{"n_kv_head": 2, "d_mlp": 768, "vocab_size": 1252, "norm_place": "pre", "norm_eps": 1e-06, "tie_embeddings": false, "parallel_block": true, "init_std_qkv": 0.0533, "init_std_o": 0.0653, "init_std_up": 0.0533, "lr": 0.00647, "schedule": "wsd", "decay_fraction": 0.907, "doc_mask": true, "dataset": "wikipedia_en"}
MLP neurons of a small language model. Each row is named by its layer, matrix (down: output weights) and neuron, and shows model dimensions 80-175. Each number is 200 + 30 x the weight over its row's rms, rounded and kept within 0 to 999.
Before each neuron's rows, "fires before" lists the tokens most often just after its 100 highest values on Wikipedia text that the model never trained on. A number after a token or word is its count.

fires before: "\n" 42, "\n\n" 17, " " 13
L3.down661,213,197,173,229,219,210,229,208,179,249,205,179,203,185,236,128,239,211,207,196,219,229,162,200,226,171,186,186,152,196,181,184,243,196,149,207,168,217,200,173,196,184,178,168,209,173,199,229,202,171,188,177,175,202,199,222,218,191,227,210,220,183,153,155,196,138,235,233,263,198,210,164,193,220,187,213,239,183,256,151,166,223,192,195,226,242,172,152,176,178,148,200,212,199,224,211

fires before: "all" 24, "ar" 7, "le" 7, "e" 4, "en" 4, "ith" 4
L6.down490,202,177,192,186,199,191,156,174,202,153,166,203,223,213,220,211,143,173,200,204,209,193,196,200,182,153,193,167,227,204,163,231,236,206,224,202,169,180,183,186,165,173,182,207,211,214,152,248,205,220,166,247,170,253,208,131,203,189,234,225,173,253,179,201,223,163,229,108,197,237,186,186,170,168,163,204,164,177,175,220,272,229,208,165,191,181,210,180,229,195,223,198,225,174,228,139

fires before: "ed" 19, "es" 10, "y" 7, "ie" 5, "e" 5, "al" 4
L4.down467,204,214,196,239,225,204,147,158,178,185,183,177,155,158,175,234,187,231,191,170,162,226,219,186,211,174,229,185,249,184,185,203,206,257,207,221,199,189,196,154,204,224,193,191,157,155,124,173,190,180,135,147,173,172,165,183,195,212,170,212,159,173,271,246,226,200,214,247,205,166,227,206,181,250,202,143,190,203,193,206,157,228,233,172,145,210,208,180,217,171,221,182,180,251,200,209

fires before: " " 60, "\n" 6
L8.down259,214,227,162,256,226,216,201,221,209,205,217,198,204,204,186,230,153,173,184,202,191,263,237,199,186,217,227,229,235,175,201,190,168,152,195,179,166,173,203,191,200,169,237,166,244,191,162,203,208,185,194,254,157,217,257,211,247,274,187,222,212,196,211,160,186,242,219,212,172,186,240,245,195,194,194,195,224,183,222,175,223,202,224,212,187,31,146,207,162,210,159,189,201,179,192,190

fires before: "t" 17, "y" 13, "en" 6, "th" 6, "on" 4, "ior" 4
L6.down349,229,140,246,169,166,258,204,193,221,212,238,197,208,221,255,230,200,225,226,201,170,171,145,204,198,184,226,217,164,188,192,217,219,189,244,196,202,229,197,153,218,148,233,177,246,204,187,216,167,176,190,186,201,203,208,194,150,178,228,173,210,216,234,220,195,197,199,192,216,172,254,186,159,233,176,236,247,180,196,195,190,192,212,171,178,218,191,147,233,191,172,205,181,226,148,200

fires before: " " 30, "\n" 10, "\n\n" 9, " N" 4, " S" 4
L6.down515,224,219,185,182,192,213,148,195,217,196,191,218,238,198,205,250,244,215,172,196,202,211,186,123,179,186,157,192,265,230,244,227,227,190,234,216,138,173,232,175,196,154,188,175,188,217,199,171,188,202,225,188,143,227,252,186,211,215,180,213,231,174,249,186,184,187,176,221,213,191,241,227,181,238,220,189,220,214,225,186,205,223,230,157,151,157,233,205,216,148,189,180,209,160,193,201

fires before: "i" 15, "er" 12, "port" 11, "re" 8, "p" 5
L3.down70,240,190,161,197,233,188,226,222,183,256,130,241,252,217,190,250,174,220,228,217,214,143,152,192,234,158,222,207,178,226,234,176,180,202,156,176,209,200,242,205,203,197,168,192,258,192,231,215,175,138,168,194,146,214,166,217,174,237,205,209,211,217,216,206,236,243,206,196,151,185,231,205,178,191,229,209,150,256,241,147,207,173,241,207,217,180,171,194,211,146,161,277,171,218,147,182

fires before: "s" 86
L6.down463,262,220,205,190,207,214,156,174,203,198,176,208,175,202,214,214,173,214,208,237,162,173,157,147,252,182,157,200,204,189,173,173,193,194,216,196,146,182,274,225,186,228,139,198,211,196,217,213,170,226,207,234,203,175,191,203,127,189,209,219,190,209,172,147,209,212,176,207,167,250,237,200,208,265,175,221,181,203,179,209,250,214,209,193,230,250,211,186,177,213,209,165,214,170,179,178

fires before: "ist" 14, "or" 13, "ister" 11, "ut" 7, "it" 7, "i" 5
L4.down301,254,207,225,211,245,199,212,230,189,193,136,190,186,189,163,135,233,204,176,227,157,245,152,202,215,238,226,186,182,175,189,216,167,182,217,169,179,195,216,209,208,232,247,193,172,187,228,194,210,186,226,214,135,198,155,186,213,232,252,231,172,152,227,175,188,229,176,195,194,239,219,215,186,206,247,205,225,228,175,197,212,151,231,174,180,219,157,190,251,209,244,257,207,193,163,191

fires before: "ed" 15, "e" 14, "ation" 10, "y" 8, "ic" 5, "an" 5
L6.down571,212,151,195,241,169,179,253,187,180,200,216,216,165,163,200,157,208,242,267,207,202,162,112,185,211,251,200,187,173,168,230,158,207,199,240,172,233,218,203,207,177,184,176,199,171,157,212,152,248,182,179,233,207,234,210,191,195,234,215,226,195,274,185,236,223,154,208,209,143,215,301,190,137,154,182,177,199,212,177,121,195,235,198,269,157,176,227,185,229,179,260,181,176,199,156,196

fires before: "p" 26, "ip" 19, "ology" 8, "ical" 6, "i" 5
L4.down115,229,154,198,195,211,245,242,155,250,251,210,212,163,184,229,236,189,150,159,237,192,212,238,206,248,203,164,253,205,218,228,160,209,209,179,264,199,194,160,176,225,182,179,160,212,201,234,244,207,179,203,188,155,256,213,182,275,244,194,204,169,191,261,202,270,226,171,143,253,251,258,176,182,241,227,188,168,220,215,151,180,232,191,202,211,213,259,217,179,157,191,192,221,158,191,172

fires before: "iginal" 16, "um" 12, "gan" 9, "ain" 6, "ack" 5, "im" 4
L4.down213,156,201,176,194,193,179,214,236,239,204,196,188,219,183,191,180,189,175,161,241,180,150,255,199,160,237,186,221,203,189,228,213,197,210,245,185,156,197,136,195,211,204,210,219,134,221,148,199,194,206,187,221,207,191,183,231,171,243,220,196,225,235,178,207,197,232,185,219,173,156,183,176,183,199,262,184,157,182,178,256,229,227,190,102,216,153,190,219,222,251,160,214,188,199,268,187

fires before: "ish" 22, "t" 11, "m" 8, "th" 6, "ard" 5
L4.down218,217,165,192,171,150,182,174,202,230,172,174,189,222,234,160,200,176,143,189,193,179,231,182,143,199,176,180,158,243,206,216,217,224,206,257,214,152,240,183,188,268,157,166,215,183,195,224,227,194,150,193,239,198,161,226,195,174,236,210,196,197,194,231,216,190,194,188,196,162,209,162,229,176,259,165,226,172,154,161,166,205,194,230,188,233,230,212,160,210,177,166,240,191,155,166,194

fires before: "\n" 58, "\n\n" 34
L3.down310,284,204,192,228,185,159,184,241,271,179,178,248,191,204,215,157,233,179,210,171,195,289,160,176,186,260,243,235,224,189,170,210,220,202,128,239,151,223,208,195,153,182,261,214,227,188,146,247,191,221,220,214,161,223,192,155,238,218,198,243,190,240,200,191,206,192,146,169,183,188,203,221,258,212,217,204,285,203,176,207,217,186,154,186,224,167,194,199,162,210,139,206,204,192,208,165

fires before: "id" 18, "y" 9, "and" 9, "oc" 7, "one" 6, "on" 5
L3.down271,224,189,248,189,172,214,220,202,249,201,200,204,190,191,170,225,160,224,210,218,179,157,223,178,214,237,188,198,186,188,263,214,175,194,198,182,226,210,239,198,267,198,214,220,176,206,169,169,203,197,240,229,191,189,162,137,136,144,177,146,194,232,173,213,210,202,186,233,155,195,229,238,178,215,159,177,238,216,227,255,218,197,227,204,165,196,179,175,159,225,144,226,174,199,211,188

fires before: "ts" 23, "ut" 17, "a" 6, "p" 6, " " 4
L6.down114,226,218,161,198,200,194,191,186,236,206,223,220,193,203,184,249,224,234,211,207,220,191,154,153,250,173,225,194,182,214,189,186,257,190,174,193,214,177,232,214,256,181,210,178,245,218,148,228,180,207,246,187,185,220,207,169,213,243,193,238,227,203,230,236,145,192,205,204,166,124,220,227,222,203,171,228,251,219,222,190,270,143,236,221,194,221,242,201,166,190,166,157,165,147,209,165

fires before: "am" 22, "or" 11, "e" 7, "ts" 6, "ition" 5
L6.down566,206,192,239,184,203,201,207,193,174,140,185,296,203,231,221,228,181,222,216,194,239,198,196,216,194,234,189,167,194,223,210,234,212,131,213,224,239,159,206,200,234,221,199,152,163,228,178,200,235,235,194,199,227,251,216,156,213,159,199,235,254,227,191,179,175,105,175,201,182,231,217,189,226,229,181,201,223,221,243,223,167,121,175,138,169,265,159,218,198,208,224,225,205,235,286,189

fires before: " " 43, " the" 9
L8.down562,248,219,158,232,179,211,182,208,205,240,182,193,221,165,247,209,264,207,158,174,148,226,182,193,148,185,195,200,209,174,195,204,224,212,213,228,173,194,195,223,247,176,194,180,195,304,207,225,206,172,223,224,146,210,239,228,212,219,249,247,161,212,163,154,218,180,205,171,175,187,225,193,218,196,208,171,206,183,224,159,191,214,189,182,157,195,143,214,228,187,138,214,183,218,148,223

fires before: "\n\n" 41, " &" 11, " |" 10, ")" 5, "." 5, " (" 5
L4.down629,213,188,173,216,138,207,151,210,234,196,184,175,170,195,198,232,159,220,200,180,204,186,176,194,232,192,177,171,221,210,183,221,240,198,196,223,149,156,198,139,238,185,172,198,181,181,158,172,183,184,189,202,178,199,208,205,198,224,204,179,238,198,230,174,202,142,168,242,202,219,205,191,215,175,253,173,162,224,234,172,222,201,204,233,208,175,176,230,225,280,213,241,184,250,207,216

fires before: "ed" 14, ":" 10, "es" 10, "er" 9, "ing" 8
L3.down752,159,215,182,189,202,254,215,166,228,151,236,159,173,211,244,239,163,180,252,202,217,177,166,191,193,193,148,229,177,161,162,211,204,197,239,186,217,187,198,200,252,200,225,194,217,232,225,236,193,201,213,223,189,290,183,191,148,235,193,248,207,190,215,229,184,241,210,161,259,200,146,166,223,238,140,240,207,200,180,225,217,191,185,243,176,173,169,191,163,238,225,219,171,173,205,181

fires before: "es" 10, "al" 10, "e" 10, "o" 8, "or" 8, "on" 8
L8.down320,131,174,232,203,151,197,179,139,167,219,164,196,210,180,181,229,192,185,150,233,179,197,157,182,202,172,226,168,221,189,232,192,170,198,213,187,194,144,189,239,238,178,204,143,210,178,193,250,195,208,249,210,172,243,235,208,271,269,217,201,186,195,281,229,197,216,175,232,221,195,259,177,133,132,205,163,220,144,202,177,200,223,218,173,171,199,226,216,144,177,200,217,135,229,209,198

fires before: " |" 37, "s" 8, "2" 8, "1" 7, " " 6
L3.down298,188,157,143,184,215,167,234,228,222,135,213,227,195,195,149,219,246,211,232,215,206,187,170,153,156,165,201,212,214,265,198,180,213,211,189,192,171,208,156,188,223,207,226,156,200,166,189,269,186,181,243,177,168,192,169,188,201,212,244,151,182,233,166,229,207,162,186,165,165,175,233,183,230,149,175,241,181,225,188,193,205,238,203,187,202,258,214,252,181,205,210,193,204,207,213,232

fires before: "p" 16, "al" 10, "n" 9, "le" 7, "es" 4, "it" 4
L4.down114,240,207,168,214,278,221,248,115,191,137,187,183,183,164,204,194,218,183,193,224,143,214,186,240,207,196,191,189,200,179,212,221,193,198,203,194,191,161,248,192,215,188,189,140,225,228,159,220,171,205,170,197,184,212,188,223,171,198,227,156,205,251,258,237,221,244,189,253,234,244,193,202,207,234,215,143,198,184,149,240,203,172,248,187,133,151,181,213,174,211,238,260,187,203,257,207

fires before: "," 31, " the" 22, " " 7
L6.down56,194,188,151,214,215,211,186,162,192,221,211,194,209,182,248,199,194,181,232,211,155,163,146,221,144,213,241,156,211,209,200,193,247,161,237,213,190,190,201,209,203,202,202,190,261,233,201,190,246,194,223,165,159,197,247,177,205,164,265,230,174,249,202,187,163,182,210,179,247,151,131,194,209,215,193,154,173,177,221,225,240,161,253,172,207,202,143,201,142,188,224,188,191,182,224,208

fires before: " |" 26, " by" 12, "%" 7, ":" 5
L6.down333,176,151,196,216,189,151,230,196,161,193,235,230,220,154,160,243,218,157,154,173,264,151,214,161,232,173,181,226,215,211,194,167,219,243,195,163,196,252,190,257,168,192,200,168,188,172,182,174,227,169,206,215,225,236,160,221,210,233,210,207,191,184,176,233,191,263,201,185,207,245,163,204,172,222,156,194,163,193,244,117,211,193,190,178,232,287,183,223,198,210,232,175,195,180,226,179

fires before: "." 13, "s" 12, "," 12, " and" 7, "ren" 5, " in" 4
L8.down11,167,195,167,201,182,169,182,197,223,167,215,163,275,191,197,186,206,189,179,220,188,196,168,177,238,175,202,172,158,181,224,231,165,181,224,136,245,188,213,185,242,167,191,247,221,187,188,191,197,153,196,179,188,223,211,211,197,195,243,181,176,228,182,225,258,201,173,158,180,190,178,233,167,262,188,218,137,160,183,191,170,145,208,156,191,170,252,187,192,162,214,203,210,176,187,196

fires before: "ment" 13, "e" 12, "an" 8, "ed" 7, "ive" 6, "ional" 5
L4.down654,201,176,203,269,194,154,251,159,192,225,215,197,213,216,221,181,224,283,210,176,192,218,222,158,167,132,143,211,146,218,245,188,170,235,188,208,198,212,275,185,229,212,155,213,187,175,150,234,185,212,140,251,177,169,166,220,206,228,197,161,198,215,226,106,212,115,182,190,165,216,213,218,203,197,190,174,225,214,207,187,230,232,182,192,178,195,185,188,190,201,192,186,161,228,234,242

fires before: "s" 47, "ed" 11
L8.down83,214,176,210,207,219,233,251,191,205,193,179,183,182,162,174,175,167,178,129,199,182,191,152,211,177,260,168,232,161,204,234,124,171,182,208,172,134,209,236,216,230,210,163,224,190,227,175,158,170,224,221,231,204,213,221,251,230,179,238,172,203,157,219,218,176,172,220,199,221,220,192,212,191,213,148,174,208,127,173,244,213,178,192,167,234,229,181,216,199,186,219,208,213,241,200,233

fires before: "am" 16, "ge" 12, "m" 8, "n" 7, "l" 6, "e" 4
L3.down190,193,215,174,211,223,206,235,211,185,229,224,220,196,159,223,255,173,162,202,202,193,124,227,166,195,169,196,151,222,215,168,218,232,186,259,187,142,150,226,200,225,218,243,172,171,227,228,213,258,137,228,254,204,188,181,210,225,173,162,227,210,195,184,223,176,205,164,235,199,221,157,194,233,148,187,191,202,179,229,224,173,209,147,168,187,190,215,255,197,213,189,192,187,192,185,180

fires before: "t" 24, "l" 10, "th" 10, "ir" 4, "ired" 4, "ty" 4
L3.down690,198,155,245,148,189,195,192,180,247,205,200,191,193,196,188,189,192,214,157,192,182,195,236,196,232,250,215,216,218,185,216,242,224,190,114,252,146,191,234,234,145,207,229,191,204,186,195,170,216,179,201,166,194,228,213,144,164,186,188,190,186,172,234,194,210,199,229,137,214,203,195,218,190,183,144,215,258,152,181,217,185,118,205,210,205,203,206,147,193,183,197,205,138,206,191,276

fires before: " " 38, " the" 13, " of" 8
L6.down723,236,214,190,188,188,182,215,199,250,194,187,194,238,200,167,170,226,223,240,197,213,200,115,126,211,198,187,174,161,197,230,196,146,247,174,194,198,178,167,236,197,201,171,248,219,187,180,197,181,200,235,214,219,259,207,157,233,138,192,199,213,199,224,176,216,232,207,191,165,148,203,183,200,208,197,211,209,138,220,164,205,223,154,171,197,227,204,185,176,174,213,137,201,145,185,181

fires before: " " 58, "\n" 13, " L" 4
L8.down636,254,206,181,214,206,185,187,255,214,199,175,263,277,179,175,231,222,240,184,181,166,221,219,140,203,216,222,275,147,206,197,199,200,278,198,170,163,189,191,241,260,195,220,178,203,159,182,224,192,221,177,220,235,162,224,186,170,203,204,165,240,232,175,192,194,212,182,200,141,182,206,202,198,197,170,199,231,180,182,211,179,171,220,247,178,207,222,171,138,185,207,212,244,191,205,176

fires before: " |" 41, "ess" 12, "." 8
L4.down290,181,221,221,226,187,177,210,170,206,221,236,207,167,185,177,190,179,235,200,213,223,161,203,211,210,188,161,271,231,246,190,150,198,162,238,166,186,185,196,188,181,184,193,193,148,150,238,190,218,178,188,192,190,206,175,201,184,227,227,217,212,254,242,204,189,177,157,231,244,196,210,150,192,162,193,219,220,199,220,181,222,251,194,191,156,272,216,197,198,284,108,137,174,191,128,196

fires before: " |" 35, " by" 10, " med" 6, ":" 5, " " 4
L6.down268,206,199,194,189,269,129,187,222,209,165,182,206,216,209,175,182,250,174,197,214,222,243,165,240,185,178,174,178,161,213,157,199,201,180,167,171,244,213,161,211,139,202,219,168,255,246,163,179,237,190,209,238,242,273,139,223,226,241,202,238,204,210,240,186,207,239,196,207,218,244,206,196,188,199,190,209,164,253,165,202,211,191,141,185,223,238,177,170,205,253,186,170,132,215,188,182

fires before: "g" 15, "ed" 9, "c" 9, "s" 7, "m" 5, "ing" 5
L3.down462,176,186,231,165,203,206,252,174,176,149,194,192,207,194,211,236,169,175,227,188,178,193,201,243,216,213,208,225,201,185,210,203,158,235,222,173,212,239,213,219,172,176,174,202,247,175,188,196,229,232,218,183,214,217,253,196,183,170,246,252,148,162,209,270,164,209,232,234,226,242,188,207,208,222,204,192,199,130,185,245,190,241,186,225,204,186,198,204,184,152,259,157,153,204,151,198

fires before: " " 18, "==" 15, "le" 7, "ife" 6, " l" 6, " b" 5
L6.down664,214,191,299,200,135,156,181,259,209,199,215,168,212,188,208,207,222,215,138,255,236,167,130,187,212,163,225,202,168,204,278,216,179,228,214,236,181,165,184,202,234,176,246,220,221,189,210,158,246,209,213,197,209,232,151,152,191,171,179,146,240,205,216,221,166,194,221,240,186,191,182,194,221,155,190,178,180,172,169,154,229,246,187,186,152,216,153,195,165,231,208,196,142,189,186,250

fires before: "\n\n" 43, "\n" 36, "==" 5, "1" 5
L6.down498,186,187,199,159,193,169,209,177,193,207,225,226,235,202,199,204,161,157,185,244,212,176,165,217,290,242,254,193,219,209,237,203,169,229,211,149,204,235,187,197,214,203,219,191,178,182,248,198,193,239,202,190,172,199,242,144,224,191,243,193,156,221,129,193,264,233,233,214,181,175,216,222,216,188,167,191,210,222,211,194,207,210,222,166,184,223,149,193,166,212,152,159,214,177,196,224

fires before: "al" 19, "ed" 11, "es" 7, "ing" 5, "ar" 4, "ice" 4
L3.down200,191,207,184,260,214,183,161,208,179,207,142,176,166,174,264,212,199,173,186,228,196,245,162,223,201,262,178,190,189,140,207,224,212,182,240,170,215,173,210,210,154,224,184,212,163,215,249,169,189,254,207,207,197,251,232,271,190,264,209,228,217,221,171,199,161,167,193,231,166,224,185,143,213,196,215,202,213,215,240,193,214,219,176,134,211,180,207,203,225,211,186,239,223,186,181,221

fires before: "et" 15, "ut" 13, "l" 8, "es" 6, "ution" 5, "or" 5
L4.down46,221,168,249,167,230,252,187,205,249,203,175,150,193,202,168,184,229,212,231,230,179,140,184,142,227,185,217,215,214,240,232,265,214,150,141,247,192,188,215,187,166,214,216,221,128,210,185,190,205,201,226,184,190,229,179,234,263,117,201,235,174,197,212,219,169,132,193,222,154,205,242,189,212,203,224,206,269,209,184,211,220,159,209,138,228,201,200,141,197,202,185,268,202,209,218,217

fires before: "d" 22, "v" 15, "m" 12, "ul" 5, "oc" 5
L4.down368,152,212,211,219,239,208,171,285,240,238,180,184,227,189,183,140,204,260,191,223,202,200,221,254,207,245,189,255,216,176,264,213,180,206,195,228,213,210,197,213,228,152,200,217,178,237,175,212,205,209,208,213,179,189,217,159,180,196,149,208,143,181,249,182,259,187,234,210,218,222,197,213,223,192,240,221,178,216,212,227,241,154,177,218,211,163,238,187,187,257,216,121,195,169,150,144

fires before: "i" 19, "l" 16, "il" 12, "ition" 8, "ed" 5, "le" 5
L4.down260,220,182,166,176,227,211,173,153,243,164,180,160,180,236,203,222,178,243,181,275,195,180,256,177,189,185,204,149,178,185,180,174,236,154,207,185,242,193,228,167,248,206,164,215,150,190,175,191,156,266,221,182,214,207,219,224,189,168,254,186,187,198,190,145,207,207,206,219,201,181,165,153,177,220,195,219,156,239,216,207,207,213,154,130,234,230,210,180,234,208,139,214,182,192,206,212

fires before: "ium" 21, "l" 14, "le" 10, "ol" 7
L6.down603,239,234,228,226,227,211,121,184,227,160,230,171,167,199,135,200,236,267,220,209,187,204,207,189,173,191,203,203,176,187,208,152,269,226,189,186,178,241,243,260,201,177,238,194,162,187,197,199,142,178,201,199,248,252,261,216,229,174,220,206,156,177,262,209,237,195,161,222,221,176,176,153,158,192,196,199,202,179,269,256,204,169,185,194,221,189,168,164,195,236,179,226,188,200,239,144

fires before: "s" 57, "\n\n" 5, "\n" 5
L4.down731,161,247,205,208,162,189,171,238,223,150,276,210,237,243,213,178,227,217,191,211,156,208,199,150,259,225,172,187,208,191,230,237,224,195,205,185,177,183,201,214,179,216,203,227,196,215,166,274,243,204,200,208,177,198,178,194,191,205,211,251,211,200,233,204,243,179,166,150,195,184,127,180,225,256,185,231,226,188,173,238,153,152,204,149,189,111,263,185,231,204,215,184,225,132,167,214

fires before: "p" 11, "all" 10, "al" 10, "en" 9, "b" 6, "es" 5
L4.down317,202,171,185,212,233,228,146,204,215,160,192,228,235,190,207,188,168,189,168,242,180,160,178,170,187,166,182,190,202,191,213,206,211,215,239,123,183,264,214,191,182,183,187,231,191,232,134,210,174,134,155,207,168,202,177,196,180,261,181,165,209,197,234,226,227,188,199,190,231,152,211,222,200,178,196,231,189,152,196,152,201,226,170,222,233,188,190,158,214,147,204,170,240,131,217,187

fires before: "d" 24, "m" 11, "v" 11, "l" 7, "j" 4, "am" 4
L8.down398,177,161,210,181,236,185,227,227,228,159,147,188,208,164,128,186,173,233,155,193,230,181,229,183,115,203,223,189,219,195,206,166,167,183,257,267,259,202,210,221,199,195,205,189,227,216,171,160,217,236,250,159,166,210,206,146,248,192,208,219,221,108,176,236,230,193,196,237,206,179,218,205,196,245,177,217,186,215,258,194,219,203,131,141,196,244,213,224,172,216,194,200,178,235,200,175

fires before: "," 13, "\n" 13, " of" 10, " in" 8, " and" 7, "." 6
L6.down14,237,266,227,224,225,189,221,230,238,193,234,207,233,263,189,220,202,208,203,196,205,202,174,167,236,215,229,199,196,254,188,182,232,164,200,169,192,175,212,167,173,150,241,194,248,166,152,238,193,164,153,167,182,188,179,194,169,197,157,230,250,208,179,196,225,205,221,184,193,204,207,169,216,169,176,223,232,242,220,200,211,200,244,212,194,159,151,193,244,188,158,167,161,273,229,239

fires before: "\n" 34, "\n\n" 31, ":" 6, " " 4
L3.down384,243,231,137,215,204,193,155,259,213,205,137,159,154,182,255,206,223,190,187,229,204,175,207,238,227,187,192,218,219,175,232,207,237,209,97,188,168,183,177,176,151,213,188,198,195,226,122,179,231,257,233,178,203,192,209,200,213,214,197,272,221,212,190,200,153,217,190,201,186,230,215,185,219,266,212,238,234,197,217,181,184,201,143,199,254,197,249,225,223,154,206,205,175,246,166,195

fires before: " " 43, "t" 13, "th" 5
L6.down635,152,122,233,204,184,242,203,199,195,239,201,165,208,222,257,149,202,272,268,191,208,196,228,243,254,176,216,231,208,205,224,151,248,217,218,210,177,177,216,191,169,167,199,210,196,217,219,194,177,226,209,200,210,203,227,201,205,188,206,204,189,234,154,149,220,259,191,124,193,119,217,204,210,239,170,203,191,242,195,203,157,170,205,179,209,195,230,133,215,246,244,147,219,217,204,201

fires before: "2" 41, "1" 23, " " 6
L8.down316,218,176,140,169,234,264,170,249,215,187,217,174,250,206,186,222,164,146,205,251,249,232,233,209,210,162,185,250,192,185,202,218,213,168,225,217,187,178,185,242,216,180,236,190,239,205,170,209,205,229,192,201,109,208,254,239,205,188,169,218,194,179,160,189,212,185,171,228,163,156,166,190,186,183,200,234,169,177,185,236,219,234,176,230,179,148,256,203,166,195,195,185,242,158,182,192

fires before: "\n" 32, "\n\n" 15, " |" 9, "==" 5, "," 4, ":" 4
L6.down236,218,207,232,247,218,230,177,171,188,158,251,218,190,169,198,201,232,218,184,206,201,192,180,166,257,194,228,133,211,199,211,190,183,219,223,157,213,210,271,202,193,223,185,219,223,214,175,222,188,206,235,180,206,224,188,149,222,224,210,174,182,188,237,133,202,218,194,119,183,217,135,217,221,249,206,210,168,168,210,193,188,171,209,218,226,230,198,186,202,140,173,227,143,188,212,231

fires before: "ed" 20, "e" 8, "es" 7, "ice" 6, "ing" 5, "ied" 4
L3.down22,229,148,237,263,227,178,182,168,232,197,199,155,251,227,154,204,221,212,239,196,208,206,186,202,202,220,190,185,237,166,223,184,246,272,183,244,245,179,184,199,206,183,219,203,161,133,189,215,229,206,215,210,160,211,179,226,217,196,191,181,191,214,172,252,206,164,176,241,187,219,178,194,183,212,201,235,186,275,197,214,221,171,251,190,182,299,197,183,169,182,219,207,192,165,208,131

fires before: "ed" 52, "ing" 7, "-" 7, "es" 6
L8.down457,144,235,151,192,235,205,195,190,164,267,137,201,227,195,205,182,221,190,169,207,204,196,198,178,244,206,166,191,209,184,196,227,201,177,231,174,163,179,244,188,166,193,187,195,257,130,140,234,218,193,145,211,188,228,173,246,246,192,186,246,244,222,209,212,260,234,185,180,201,222,186,296,197,194,206,211,215,162,206,196,198,208,191,222,182,157,248,214,234,232,195,192,231,162,192,192

fires before: " |" 31, "s" 6, "ed" 6, "F" 5, "nd" 4
L8.down14,202,226,178,215,211,192,230,210,109,167,183,134,244,198,211,226,161,234,200,221,162,196,206,209,160,219,212,222,211,264,154,176,216,152,241,211,139,248,171,190,194,173,207,195,199,174,209,216,220,204,187,220,206,249,187,160,261,211,179,173,213,216,195,224,175,226,192,207,213,158,227,225,191,180,178,202,164,259,218,211,189,215,163,175,175,249,166,177,143,213,228,247,228,214,187,212

fires before: "==" 13, "al" 11, "ision" 10, "\n" 7, "in" 5, "is" 4
L6.down348,202,191,170,166,237,179,238,210,201,212,173,136,169,175,151,175,138,231,195,234,128,178,246,176,245,135,224,219,185,202,204,215,230,191,221,241,183,217,198,203,200,203,154,168,212,210,110,221,175,234,249,188,197,196,240,174,268,215,230,176,236,229,190,226,155,176,209,177,221,247,226,177,166,261,209,198,210,187,198,187,205,281,244,191,187,239,217,176,199,149,161,195,192,216,171,215

fires before: " |" 29, "ad" 14, "as" 6, " of" 5, " (" 5, " and" 5
L3.down448,262,185,165,235,179,237,195,161,204,191,203,187,184,210,147,178,231,205,226,167,173,194,195,189,269,191,222,214,210,207,159,219,207,240,191,207,215,194,168,185,198,199,205,187,157,155,233,185,211,200,211,213,193,244,170,229,190,178,198,223,226,198,261,187,175,240,218,212,141,218,239,228,215,226,210,276,204,175,138,271,147,210,181,214,204,187,256,182,201,209,224,189,193,148,180,196

fires before: " " 65, " by" 5, " the" 4, " his" 4
L6.down400,227,147,146,237,207,135,200,201,238,210,204,169,221,246,227,187,155,180,157,213,241,163,140,209,203,162,199,159,170,193,240,232,242,176,228,180,189,236,209,211,208,173,217,161,169,264,194,142,180,182,230,222,173,209,216,189,233,201,227,231,203,225,207,224,203,198,204,205,188,169,183,193,191,208,222,198,215,187,190,205,210,149,163,164,248,235,175,135,183,208,216,220,200,161,215,173

fires before: "\n" 39, "\n\n" 25, "ance" 4
L4.down577,190,141,182,187,233,261,259,225,180,225,196,240,199,184,158,197,210,205,190,202,181,186,237,226,206,199,190,196,229,209,235,162,229,193,193,211,137,263,229,222,175,228,224,239,240,174,200,169,218,154,206,218,229,218,139,149,210,222,206,187,218,231,165,181,237,198,144,131,181,195,160,206,223,168,188,169,192,208,163,204,297,203,212,236,257,176,220,223,174,170,191,239,215,179,223,193

fires before: "ed" 17, " as" 13, "es" 11, "\n" 11, "\n\n" 8
L8.down161,193,177,188,208,222,185,192,195,208,242,168,198,195,171,222,211,239,149,162,218,186,164,186,270,248,241,182,172,226,211,184,175,176,198,217,183,137,143,228,183,226,188,149,219,211,187,195,215,184,215,241,222,155,238,217,161,215,202,231,215,237,203,216,210,264,209,235,212,183,165,176,169,203,255,175,196,206,195,198,99,218,228,247,209,231,209,210,221,183,222,242,245,217,161,232,200

fires before: "ed" 35, "s" 15, "es" 7, " to" 6, "ing" 4
L8.down593,232,155,186,175,143,188,148,168,183,210,142,179,252,205,213,243,160,207,242,178,220,187,178,166,185,240,221,147,169,258,231,190,205,221,180,169,171,159,216,222,167,206,208,228,216,196,155,202,169,213,197,185,169,156,183,176,166,179,230,224,206,242,217,215,245,237,191,185,203,223,201,156,176,189,205,188,172,207,252,165,222,222,198,149,171,178,207,190,207,193,234,171,206,209,203,237